Part of a small language model's weights.
Size: 10 layers, width 256, 8 heads of 32, MLP 704 SwiGLU, 12.2M parameters.
Architecture: RMSNorm after each block, no biases in attention or MLP, untied embeddings, normalized queries and keys.
Training: 221M tokens, 6742 steps.
MLP neurons of a small language model. Each row is named by its layer, matrix (down: output weights) and neuron, and shows model dimensions 48-175. Each number is 128 + 32 x the weight over its row's rms, rounded and kept within 0 to 255. Numbers have three digits each. A neuron's up and down rows have the sign that makes its largest values positive.
Before each neuron's rows, "raises" lists the tokens whose logits its output raises most directly, leaving later layers aside.

raises: "ng", "ous", "um", "ancy", "ants"
L2.down377:021141082154121136171147095135080086107100112118076142104153181128159131069123130154160169185189158065158126143144168108136145115142118166126150102088151144127150112146155120143140087132134105114141187105123142085121127144163095080137078111144104108122066075159132115120131105125170084091164139096132131091107160072094108115091139093134080110134145109085162123138099133118104129132163

raises: "\n\n", " Report", " Notable", "com", " Review"
L5.down684:184131185114103116142089099095084155112104099133098113199087136080115140086141095109131075166141152132101161111116146199173128157110150124154115120129117123095171153087202107143108108156097094158131150121075102075121102161109217098122091181142104093140092093164160103152111101174090112176133151189180110169153114119141136130163103117154062094168142166148170087123123117152112156135124

raises: " with", " between", "ous", "hip", " shape"
L5.down591:128127124146096170060147125161058151112120117111136129197130121120094103180034137155153138144140146127147122163144096145063178115160146140110131059147082178067106102092141112125079092108119133094096128103143141130151081106160146129172150142125118127222083148159127124138169101156143139130159166133125083070131145183145168135106119118159132075156131143143122093134144046132124151070106

raises: "din", "ping", "ng", "aling", "ining"
L7.down552:138155146161157136135117135098107133157081098076149141152140158193168130076068066134108181136116085103167115141138145142137162163160125187123104128114147095158142141086119132131153215137177116085060163081097121110171160139133098121125102110143125091174126152159130126106117128120131054117126143145122170106052140114148201153136137169089111145114124070069081108169106170125141151094156

raises: "hip", "led", "land", "le", "ule"
L2.down544:119138126097131175158098083113173098055165151111087161106092184096137114136122148147144040130105173092123133195115123129147149124168166103155113139161128114133092191105095117082108078137124156160174076187131108147136162130142127161081129156137115138082121103102174154154133208086127118080101118098065117116119098159133156124179157129083099165161125177107073111143149091166122126184157

raises: " its", " his", " him", " the", " their"
L7.down469:147127178127168103130125183132055083137122142080173104101145138115111107141155135150118134143121112117098161161135123066032081125108178112113152084114132088153168102148180128152143047081118128120089171110093090112146143141154146064130092121114171112097111143144111130173157079113130144142097121093087133119153132110102071124133123128096118106078089058124162132146097133114148084101119

raises: "ing", "ings", "shire", "ming", "ting"
L5.down360:156135104080186101158153146123137130082153107129169133172045112110184138109117182154091110198115168168060127168109128138132116130161060242103132125140050162167105112136155173157164117137138127112103106136142167110141150141141123110174138149121117091115126123138112132120138192180108127141116094129129121171102074084180227172089142059108134117150109120128107134085127156169124147179128

raises: " 0", " 1", " 67", " 108", " 93"
L5.down218:089113114179057150105140098049124139179153104072132112113131119160123120136095099070122109107109199136105052157119159135116102115131122141086130082143104129109125118089101072105087164100135132169131133130197129110108133141129203113097091124123096126110157102171099146056161121177066155053138081125084118148186071121148112119085104160172104105174101115104064112140068167161112126165107

raises: "ers", "ces", "ires", "ions", "ties"
L5.down384:135134053099112157153142149126119098141117172037130117150117137078075107128110112137130139125128172096119119167124120084136156134121191125076126128083105129115108145141102120134141146193076142123167213123144140156138188135055107143138094150130133172149105153053153075127154110152100152191166085131114131083098104137155159143158115130154149152134076161194149168117112169103074165158140

raises: "fare", "come", "din", "cing", "coming"
L2.down602:118120127121112125086082179090144133140143056153202142126140162122161032153109130151188097135153098152118133187178087098082159129190081170117095171138122119187108088117064203138098147115183103111110132161117116146125101158079149121126106181085201128199120122080186161105090135101137175143142103134148136164098185102139121175043161147139183156149134127076137117122105117155087117157103

raises: "ted", "ged", "way", "do", "ti"
L5.down260:124124154198126089128118111114129150142143133161218142149140092088142131111149158209123116118108102129105120151128141049186091119205160134143084127154127131189185102112109183084135170104149118154196134089145111150099149160215140109098098126143161107145112103144144171079135151168123095088121155106105147143143120121122173163157153126121104051081132086093158152112150126115141142122215

raises: "une", "un", "una", "unt", "unte"
L7.down523:143059160104122159113165158120145108156157118204085125104184104119137094156091101151127095113126147101105126111091102065112103135157109170149152121122070156164087189106118046134126082076132160182129092160136127157088108117134153067151137133118103215174078123113111167154139082196125096152130079144092072109139122109157094101050076153088108121119119153088149123149152124154153116134122

raises: "ym", "ings", "een", "aker", "ing"
L2.down364:138146172145091114120101103165158190146141113062092094164116123120119105130154175106094073165149124088138161195108107185122070151147076172155195162078063113118122100114120151095129109095145123140161163068154091143130150101199089103132132143154096139185108148142144160109119117156129143128080173110137133162131061139195177153116064141114123112141138106113092093161165127130076170101133

raises: "li", "le", "lem", "la", "l"
L5.down407:200187093160100164091195134129129142113142151111121166079143150090142097199129155161128115114147136091155137102184197155119143115106117093100158125140135075110219121049167101111178126156116196113131097148055145120107180144134146179094120130166134139128139055113138175153142144148141169162130144085097138153180110152091201151135133129160117164107180153140112187133122113101156124216149

raises: "ural", " them", "ways", "hood", " their"
L7.down511:124155089128132113114123139153122142091096170118177186121152172187105128136110094091145158152133114133112162150104104120158143165101148174116046160121071178147081126142146159134078136031132159143171146116107102123130170179105110097073068123106159096149159103112148086083125082126115066130100134147132097120108076204080148162159091118111117116114135152177158081144131040110098160125101

raises: "\"", "List", "Rep", "From", "By"
L7.down221:113175143121140103128126108147044109057150141197169134090161103117172135125145083193071122175090126091155119169081133138108119133150105110168141120122133163048167161085090100161150097110137140103134128153125130088093048106176091136114141144184087067134103177111122148063123133127180179080124177154115179124176137119126154133127136148060159131141139133086166141109125082088115093183067

raises: "ed", "2007", "2005", "2004", "2000"
L7.down181:090073147099096082149121111181108111079091126240117130124127136130143115131120160143125111124114125108122119176145119165131113111190060143107145146156119123094122133101118101130137160125145087155155137124129058107122115158164124129087157172162122145128070174094087128106111107096101097133101125137172185159152180171098146101123100094120063114145181139123153160151136164090098021167097

raises: "the", "ans", "th", "a", "one"
L5.down100:097135089141153124115128127118079152121160134073146107120161161148118091145179132155189115141161101166139203150124139105138092090090104134105128136136166065141109064166114113140118134126092172091155126114166164116098191121097105124180092132112162117136129102202143173111184127148099101107148167096100107095087121196162135159169148153182098135140094170082093119150130147139116152077133

raises: "ture", "que", "cing", "ff", "atic"
L7.down140:124109181149106118132163100159156069087154025096153134129128079180101113092174097079130099165130125108097095074144070159142144073124142169138156130151128047133089095163167032110168157129127133122145070140097115168143165148114163128140146063142168083148068128148095108112151128157125121107116102107104094171094131119167134160185111093127156099118109110121123181132144139178105151132163